config = dict(
    num_hidden_layers=9,
    hidden_size=640,
    num_attention_heads=10,
    num_key_value_heads=10,
    head_dim=64,
    intermediate_size=1728,
    vocab_size=43838,
    hidden_act='geglu',
    norm='rmsnorm',
    norm_place='pre',
    norm_eps=1e-05,
    positions='rope',
    rope_theta=10000.0,
    rope_fraction=1.0,
    qk_norm=False,
    attn_scale=0.125,
    bias='none',
    tie_word_embeddings=True,
    parallel_block=False,
    init='normal',
    init_std_qkv=0.0188,
    init_std_o=0.00443,
    init_std_up=0.0188,
    init_std_down=0.0027,
    optimizer='adamw',
    learning_rate=0.000672,
    beta1=0.95,
    beta2=0.95,
    weight_decay=0.17,
    lr_head=0.00516,
    max_grad_norm=2.0,
    warmup_steps=509,
    schedule='wsd',
    decay_fraction=0.266,
    decay_shape='linear',
    final_lr_fraction=0.0,
    batch_tokens=131072,
    max_seq_len=1024,
    doc_mask=True,
    train_tokens=943600000,
    max_steps=7200,
    dataset='wikipedia_en',
)
MLP neurons of a small language model. Each row is named by its layer, matrix (gate and up: input weights; down: output weights) and neuron, and shows model dimensions 240-495. Each number is 500 + 25 x the weight over its row's rms, rounded and kept within 0 to 999. Numbers have three digits each. A neuron's up and down rows have the sign that makes its largest values positive.
After each neuron's rows, "fires after" lists the tokens most often just before its 100 highest values on Wikipedia text that the model never trained on; "fires before" lists the tokens most often just after its 100 highest values on Wikipedia text that the model never trained on.

L6.gate173:525473544545508492480531531513472507532525541510487548512517467467482507519471473478490545502472536482477496434512483485544533491509459483502483491489546543510486513529531520494511491489463495467499493513498477482512488490532464519510525463477506573513499512506469507490472485520483553472532474473478533517504484487477486487473477526527465563439470480529492500473556504522520539561473520487462465514476533504510488527515512495534513493478511501496482559463565487508526501455523499456486474499473463522525517497529521497511492519491523475496569494520498496479521535508512535491479494530502475481493510563476489494470515484503487453506472514474474502488465502521520531516479481488525511552529507491533465487529486496503455507472469483510534486510547525519483480530510476
L6.up173:500508518483531468456508434495521535499542499474511514479513488524481479498542511498483505513501528490506511486520528510466528500465465476515466516482489478531487525513512525505482472510508509503533500501519520492451495510528522502479526483494507500484443504483489527501490498532480514476513499495538515513501529496505492505500491523494468519473490493503531484505538500487507552493527525492524459493531523487482488461491488479511536481492563523489440497494540519472521477522508493476457461500520501528504488504476461471489529508501504517461530476528468480461539480496484502465473474540514472512584482523527527494503532553509471456505463477469518526490517502500506518507474532510572462498502501492489464509485482492532498496461475514535492478583509462468472502501511507
L6.down173:505490521517517482516491510545493517493455498498489523502495520469527518524508459520518492507536482515488545508522507487506522483503523464481505561536478515528462503512509501488541508541493545557505459513509504523544495473494487526503533493550475463486479508533497507508481531486521547483481500553475468516504477504513490490506510494513521513503477511483546490474515475490503525505464514482492461472518492476477520459523491529476495539469506510489522464491517497488558523502550476493491486486492515471485473473485510475526544487528511511487504501475507518434522519485475483533487517530495490491483442432517500468484473457551521476517531536468514512503519500481517463524485515429465488511501506522514521494528499534456555485507498452506551530531530522463509519460511523
fires after: " |", "|"
fires before: " |"

L2.gate1262:514488466531512481512531499508526543510501530490532525544477509477498510529513491480484496503546515524464488480497498528558462552501500476472519499517533470517521474517539564474496490508521497517464498496531499459496486493496506524504517506507489513480524505500536454491552481480552500500543520500503515497472488468501509499441463501477520522476476521473487492499501462470487489528520500511477500523521471465520478488539501514511535493538550514454511527483540526505450495548539543488489540520486516558489485532483510462505488480516513485498501489484497501479506491514512534479527519449493537457471506521470521518485494502526484510525518479491542508558506530499470514503482522486525481461508514454452484500500480468491517484511472505527475528566498512531507452525508514
L2.up1262:476501483511506545480521500516462456504512508510486496505479544501491448491516467457514478551481511534505485513533508510533486535490526500477476477510530483533500565472497523449504468498485515466516448516454518508541517470492521542486518496522519472500476489477549494465546535509518510531500533523507492535489536480531501509483525448493514521482438522480469504505515503488499505495510507488501556507494456513497519547536497489516457503453522512502482525514499592492477520509524550513549478505494471489488489514494496501496479447491479455498500481513491506495468491502522500476514508548519534487491488493520451524514536521528494510502497555488501494535469519509490546475531509491498454521510499506502502496500484525503523479461452472502480469486541510556529543537498521
L2.down1262:506473482461543510501470488508474494457448494489509496481469476472492507497492485525531516477464533469526501569524504555507529509496549498517515502493558533508512492526486526502502523482507492510436512515475492506464547491527450517496504526489546499581407513461529488479500499561498522500538511513535487511558517501578465492533514512556499487526473509518471531535476476557517510490532543473514484496512449491482480508495509487500522512511475499477504491460510471482497502546507519474537506481502442529504494496499557503483541475490494510502509470489428524471520495489497518511545495465521494499507460516532463526503543489480488534489507471522463527489527484521468564501468507477493462490521487490503521453532511532495495518542494474505490488484521490459504505482490507
fires after: " |"
fires before: " |"

L2.gate239:508529485521532490509506472496486471496531486492468537475510483534525459540487488469480470477532469528491498445494520474483491493453531520467499529526554513509512506508543494581449479531480533483521518495556514511512486483492518458481510559461509532518521505529490534509486505480502458524507476502466490494547511502450539487537499503520493537480464521487510470544497461528486470534517510494510474469539481524563512484546507468505511483484542491502495538497545505462528449477489485503445522457515479506519576506524523479531489519544472492506541462524511535522496479500552466548516540476518476490499524553480551532569478489499488452519512508471507496475506519472517474489488478505500513466512496509500504488486454464485486484472488461522430542505512489536513560498444460
L2.up239:501529480514541472518523480506489512510497476471509524502544468468530526540482506479466524513497464457475491498543506475520496501480559477487492492467554496511522516500507511517459520504529499480512518500511537514498509504476509535517501475502528481512484525502512484473493482542520450541443512477515494473499487572502548491503483499530469515461471487511465448528500431501470486503487475522515442481501484502490558467509524505511491488445510536534536516513469462506525498552512495515483514448513511508496512528492486488552515498545475490516510472535531486514484481494508497479479498478486528493496521543490520502487499528479491481502507486509556505503479494535492489482547507534463456457517482504473501505504496466500497503499459457498448469513531498512525512481447491
L2.down239:500483475552493535486483535489500532504477472530517490516467482491485514512481497447496489502537497475480524506535532479513535443491512475485536470532510525545462479538536513481486510500501513510521499509505494516444500474513552489475516459484536491518534514462497527485496509532540546517483508524498501515507496514459487527533483469510476507505486467467485478504477519455478507469466476511512523545504473477501498520508514498485504511436507508522474499511511481483506549499486518487454484534480493477469514493458492536475493485550518521461487497520497501497488536476510524461500524461487527477484494522506480464486509472537482483500479506516441471507509516497521517494518433519532531514487476516485516446533555468527565505490511544500519497528518477488498451487501479
fires after: " |", " My", " RUS", "ys", " Vlad", " UKR"
fires before: " |", "ta", " Man", "lav"

L6.gate1684:506511538475523541493501538537496519528485484483491501478492496498520538523533474533470491484492518498493491495507525504520485539518497483495470494508528506470493514501510501521479524427497518518492512458454454479491582483469496489423513513503526518530471505493495495504493532522486518523495496465476476526536526522487542486485471484535496469501460493514467513484486466491496520532513463503484505496462545535493519511545542536518526482506527493525508524448544482447533489448527513503449477525471440488474519470504495477490524510499528505511510435472461452512504515510505516497508499465495473491530485518492453527500431516530519505489509498517488515520553520537507503533534495496478493507521529504452510515482516487523513523508499496479501494505510512494500492496518464
L6.up1684:467506539516509499505502481532487541495509484544469478497468509507500496440506510498485517527526510474505532467525484499517487482503496548478520488512437514486489479519498505453515510503495506465486480515530504501487504513496511504512518486489540487510533521502505503461554514456481495534522453470471497512421477497484476498479539478523499475537524493537500531435529469494510513546535507506513510507503508464426476502478502526497501481481483491520506524490492472460509482487529515535465495500471485470514544467512485464478493492515512503484505526477521488472516503538490558521532475493511522501510472514505485497454502490522495488487527508508513546470540502562527486525467446470515512540500473518466546534489488507503529522512479506468510512527501555470492479450489497
L6.down1684:482520451486508511527460494468555531470479566491501532494483482523507538497491491512464501493490493469543506473489500494468449474506493524492468493510472522479482495494400483492536476484550500480498528518516480507484495531487520466478535513507483501538519567527520534553518531528528484497458489497498489508527484502493491482453498475545455534482486524551450480517501456463518494509515463498520501482522514489506492479527493520512489503482525529506500488504528496514486489510472512487472498494506494490547493484513474519457507507483486526519517470522553469510518480489522474459529484489480474492518506541566521505477489509514520461509542513480455491514539503547518525500522454539454448519497534511530465543507542503513481531508523505497461504509528446438501490538498521
fires after: "|", " |", " the"
fires before: " |", " a", " to"

L6.gate738:506534460466506502471576510514498508512479496459536485501473482508499463481492517465511510568490523486495473497454474530490523490475489482504527500488526509491514487526513519487499543471516528501492499491549504468452475471517505497468484527542502463527520512490478525478513467484508494568476503495481535487537495488498521489516513505517520541520491494471503479532508521446535480512488491487518541496446494492533495502483482530504506460499508487451492517494493468487507489464514519487489502514498514503533506509494506516534463452515535517563501509521542509485519489514493461473479553510488538454505509507498442522492489507486470469485499535530513453512508533522445504453511461564517554505517548544535489436473492473502454494487476533508436537455455467540500523472467522
L6.up738:441501477488462478528543514512493511518496514457473541510521534547463488459526501501480467524508522514496507545502491510479496465465510496454482521517517496463479495522487535496501512526475504501465515506488507488451516495490484489478490537513514482491533530494498540474529506530515530492503519540521513476534506507517489519482456533518498529482546521496424492489473485562508487486491493510460509511498535483524465478501490501477480497520484516521522454517475485457510475453484509478489469526480507519483543520537496518481477522485453500476486478503521480497535557518506535467496495483497507504501487519496479466500541519514483521489515513472512519474497501503540514489487450530494471457473456504479498489512504561502545507520453511512495489522495497479515483491512515
L6.down738:511508518490461510501518517502457494461463525518488516497497573494468481531527502493504510475480495450465519468491492513490501522475520513552505537507486442497464559540465492455477480511531495475497468437497497474508486477495504505485513508449467523532496458488439491524498483516507545475479517488508500454523485466528513468507522466496522526480568543506480487534494512482485450514433472487509499531539466501488504500485486494513445500475469493517466516517498539487509533528542458491515505520554500456482528535504525496497521502476590506523459516508518517500506450469463479450515509553489505517547510501495516520463496501516433484496471480503499510526494466495511484532473480507523487497505518517525497517487511487496500516461506491441510513521483491503515531496530510
fires after: "|", " |"
fires before: " |"

L2.gate1703:479483484494490522502472512495501528502512488514519480529517521479529482555510488483455491503491501515508520461484479485517488477493498474489540499530533480532494505466506494523456523495457503492527505506509515501509492547494523501526544571533475537525467511524490467475467493502510506497513471493423486505471491484464532518502499493487532507485479499501461541534475531494475464506502454509506468513547534538491490478541467508478529522485518482479534466488514474476530507534485527471442466496496530513515499530480549518508450487567512510469470482532534484459518456454502513501514544463513493484469515528467485509517484515520495472527487477534491493524480510502505517497465497491469494492514513480506502464481465549501516499557463526486478527526487545506528480510470468
L2.up1703:548494494488531481481484483508478465485497481520534447487509475481525543421472493480489510525484516469489493523469512446504516550492490473513543543475496509511532500502507486487471505506518466545544480538508543509481512511502494506462517487534489463559527517474479498472498504564491464501502509490474527474494436471521511519517489487510481495457513477519503471456557528466533480515512495527555479515469482510495521456532494523502550478472480519507538504531522507511496521467517495518523511496475542498454485494484510505514534501484489529460504488457458509497515516492536508497539502486488498534501490474495550471505517493496515469463512494486506508475491466516419496506472489526492475501495459505507539563529477485468478494501466530503516526495506517535431497497483506
L2.down1703:499537470494487525516531492500524497437518524495472506486511486525440517523495491440501482536476472498478505471515496482518473521538501490527461517492521481490527499533494533530500476461514456485515525475489546483501491516502539473520506544530511466497520525465501493469482523464520494476482458513479495496532483520471520518515513529475457555497503520505538487508476498501517514553546497486495517509483509539458488464491472492527501556494468486514455495441526513483480502525531480500434508490478569563522519522488526483502484450518494478482464468542504507476497503548499533515513498521529501485511466509485445516513479480460464474492461466489498500501518521490496494511499486502526503499529514449480525507480487494487499496526460492481499489518493454488542476494531505
fires after: " |", "|"
fires before: " |", " Albums", " Republic", " Yar"

L6.gate1284:517534523472479517476477528529516523535488538455513501492487486524497461499476471468491507488548491487475510481511509476513486471468533450516519503515514487498500492529517511531491472470493489500564536506509505482499465478474472422456479485482517516445495478540490499504498484492528518508512452471473536505451510457499528481499498542512475498517540499500493479479472533504460461496505506520473472481518494515481509488526476481523478468487499495460542543450527558490540512437497472452506499498501525506499541515442516475503498531526499538507495468460502509462513483515481491525504499545549485481484533547499535546518499478512421473485485568505472487508527499497494516461450478499488531508466535506561500514510485508430528546519527518503496458473563509526447516503511506
L6.up1284:482507513481527536526489498490465550509511461520472501542557476525564520477539484480505483520464496515536511523541503485520487527509480489492515497472495511499480482537498546488475499479505502509523547473476475493500518471482491507468497477546534509538500513518504473473511523489500529507509474530535515512517523503464498503538511545531517474475505482504465465502499468470525495503510464471509481522468483475530499552482494488473496476491523500485491515500473542481525484522499544481513511507521504507524527472489495522471476466500500511554512497496462501489507578545498546535497507520514505511449487540500486501473522499493522524479481501455493534490511495525513467538460555489488508525474513528496504498489522485501539510507476455538550486498512513471506518493538456
L6.down1284:521505556487484485435507472505477490487439474527501494512474501501514503531530508511495523479479532524548500523533484507505510477459531473519488534525504528500440539534521526459505483545511525499514460545504505487488514443542464492476530481515480535469530480519527508459513518543448501479477496515482503515532484521525498493448511488486509469438522501512500515499474485524532493524497509528501501483526537516499522482536490488501478506498510542507495490505486486514514523502521490461476534531496514504530492508502473468548529513561502488481504486500461501520471434487518478496464556533501466510526545503512496512525468485510518487458514526511473495524527444528475482482475495506488526525489512522494474529522483548513514491519510518458537459516524461512481502540555507
fires after: " |", "|"
fires before: " |", "elf"

L6.gate595:461489511486494502505488551518495461489478480477448545515455507472486508534472467475473500530554479551520507496498551449508498471502502496450498494544476488535483491494510489499481471489507536490569498498496499498501496510504525500480541471490505489468501467494521510514527493503492495499471517496486510488503462483542526521514495549513502458509523444523492495493522462506518520479431444528484491496507516490506498508499498519511495489531546584485482498493478470488503486518522487537503490522495521482487523504480452499497521552500497520514431514475522522472526494470511497473473507487479497478504494584476501521523512495467488475475463548514511500470572528492509523464505496517460468501510466521519506491489505478548465522541463505531505517516482560543451496463506466
L6.up595:524511460556451494508473493490512497508473483475495434555488553528517506513516467502509515498451499492503487430514507516523468488522486533477507523505482524496506538553489498499526529546494478514492508454477470536509499491489498487498505488495468521499475526446529464505501522553507490485477529528486482541444525487461486522482525508517528487521529495530504535507493503494522527507511480481506507511508519495531464487527488490515503449506501491513479544526514479445520514505521483519537492452505464479485494487501513488501545511520526484503525506499477501460517490464529502452522485466497505516491514482515459519504490506540489495516468480512486520513485465509541465480503496471538513533475510529533499471525487550505507458473450527478479490471509557519484502481468473
L6.down595:448500522519545484459515510491500517547497470536496518501541423517463489487507470510481486504525475532492503500550484504485514450519531485482515507520495483505458476551510482458463515523495520475498489492503514430522504453544530512498465514544493505498517512516474485464500531455470482518482517504497509481497501478499531494492503458499508491493520480501505494546515510507515443511452497537441491460464520524512480504492491531494460541482488526486517505500490482470479512480538474488509552505562566507505463503481516464489497476521478521499481532474507474490479497442510525508511514478525476502499491480498474522452450521513535506439509527518543503517505462490528492466530512498444512492503459482526546489502466542524554471467514512522497501474493500509498507505455492
fires after: " |", "|", " 4:", " 3:"
fires before: " |"

L2.gate224:511511490505483471495504490516470528504506504492514512515456477478508534512501522505458487523544469501508507479503534476477477482478487494495533459496525495486492499513530478519534507538508521545465519513459477554490534504488519495455519515507533525410504517508454496516502525511513496532509500479525532450491467487529469524494487522502508496454498491452535495509503473503544500467501535503464459489479493503518511493515519502495458464481531449445500477503476483505527480491533562473527512449505527513512509484512512475466438482510512485505523458489510534482558475509502510461481498496500503539463512537459469471495516450486527512478480498462504493498507471504542507508499513484509530513521486471507485469473508523488495464515472456487517494499454472520480473479480505
L2.up224:491462500520490523486522460530510518493496525532454515552489544540421506517492511528509482491528505532545489472520501524518518486478517477488512504483530514540521528527513504518478478509495507513492493507519512455504480514501532514527453469497504462547559494477487513529492480496506545478487505466484488495507534501497512498511467485474511499490557532534462488516480517488484516453478464499463491503502451515538488512487502510486496470485467500498478539520490456449526530511517537509477508523528443453487532492472466496454473482509532495495471471458496528487484489531538535560481519533482543461467493476499504501515496487524498501555487504489452445543483500535526542500518494521487495491484462519497510480507492537475527492488547482484491477519492514528472482475523513
L2.down224:446503473520474471487467464548473558476488524500495518493495522472488467490490514502485527457498509469490490501524527461500494472523502470462519496499523496500498488501551535502507539525488485527469480503481478486478531487520453514509517475532478461525488475492509520518466479504502506508507532518496472475510495496511499563465492464497487522482481535483484511530484517458465452498486465478487482507473491477538467495537507492503456462462482525526466511504521528484506536508481483464524469545481444468488535526501475521495461480488515491484463469474520459511506505521492488469514481489526514575492480499466496501500529505510480503530499493488517522465469438492493493480574497530512485547494474562516501481503497449481508496540486495492512487488467487496466513498492501
fires after: " |", " and", "|"
fires before: " |", "a"

L6.gate1060:539484481491480495511481493500455508524515564497505563567539521468495527508559548464487491539474502475475479528492491460504530492484520514503492485529533491526512478545533571511496518496495494490529489528531471462494474499529503481529499501527498535487488501471530460518490548499509527505523495473522501495507521507553532532488481465496503561482489491470493495507512523512549503512483512501502493531514528489520530480505489500495508496542517499465503465472483478516493495473533468470516509511530520473520487445508505469402471514515494564499483470523511519505477538539504530518468530557487516512555507508492481535498505523491467519455508511491515499488529497488519468467511446473471476512483469518521491494503557502471497499522512510520501499506509502504489522492483513
L6.up1060:532465512531524517488510522515492523493471515536477457494519528475472504520494488519508503486512532514478504530523476524519444477474488472532552507460470504513509513495505492493494469511480522463512490498478487506528499527500501490472499488536500484503460511449483477506478519529502526481513500463498483516528509514519513495488471546492505510501489514483495486469523501512496505517488487489498511516457470548526523480501469507501487550520506498477526515499513472497503523464484512505507526526490497494494504481517535477500500492490540484486477472483471542451474534493504565486497540476493445508491461502491522531510481521550485477507492447464504494476517481525495529487509486484517504475518476541525528503464509514503473462518433488479481466492489477508471540474486457
L6.down1060:538491504475498518476512531461485509426490494496473475482521550463488476487473477511527511487478535492483461529500528535518471537518520519517460455515524490492517492514473514468470483487492509493532513529486497527521500487535510507485479489509478512511434525504487492519537491490470498563466477481530500490454497481487510512531534499510498475496498494443498472513507524509529485462547470460526570503543504515490486532503530521552497517518482482477511527504501513471520490517546420515508461464544502488525475472509552501505514520482479526497510507516500504467481487504501498500500511490486488570504487480482508490506513497473510470504517476492487498464515555512485476465511498517488523500540540471532523530485539510529456516511499546499528518510504484512500509492482458
fires after: "|", " |"
fires before: " |"

L6.gate1276:507459532508481528513464513494514553489520499488480535517456535502523491513515509509490541519510520508477483470506477499459506548472479505538481507515536507533487497486525503510462494501542493491507457525480517473488493478510498512518482518482500492493508468496511473506483525539513519485528456500495490538523518540490539520494518536505487500505503480479468449480497499497544530499487510525500480528501547515525507491507532478517489509482497467533552533490519471504525521502498522520513548512501472528466511552506515447463517491517475557522488475486493462473484537467510498511493466455492477530533538530455469472515479503532500502502494524481508478513470558492553529510452502479536516494511493508509468486479482483511519505462463481485511503473515503562502487456490502
L6.up1276:481496495478524522503499495467526526512485489495470536506489577455500475494473488437474507549512479522518498499513507481521518531511466510463452474485469516550520469483515508516419548515517494495494487467512501443502506478472519515461493486510474475432518429522456439463566553513511446512563507484501500522524539481495523471476480530548480527463490501490449487508511512491500479496535490530499484507497507507471514538487482514540501510483503533546525482521528524495511510511469468509528464527506457463484498459519446548532483468526460489486486532526491467513534429494485506545476478512448453515497550477485490471536509482516511523503503473489514479509541523507516473533553489509534510507529497465535539528496449487468486493484493454537497487517480501503537503516504533
L6.down1276:506520491518503498507513517504523544492487512533488489535548464471505524485531492469527467512494508483444482572498515468498468501476520485525526517493514523532457480505468459506492495521490504508474508473546530472489468503528532522472511526525515507461511515510486503555504467513467493479497480486522505516476517520506434513522436496490474486488537503524452501525487555447495503458448503527506549505514492511456499486530532528541527466526465524496503491516528487517463508528468453474464507481476537492480520487498502538502512528531514455539517525470492500499554475487501509451453523476490478546485515471516487515523475479484503524488515527511465511520529492506548515485495486480496504551505494491516496491509485519473460501479537554492521456510481456483483527456526536
fires after: " |", "|", "\n"
fires before: " |"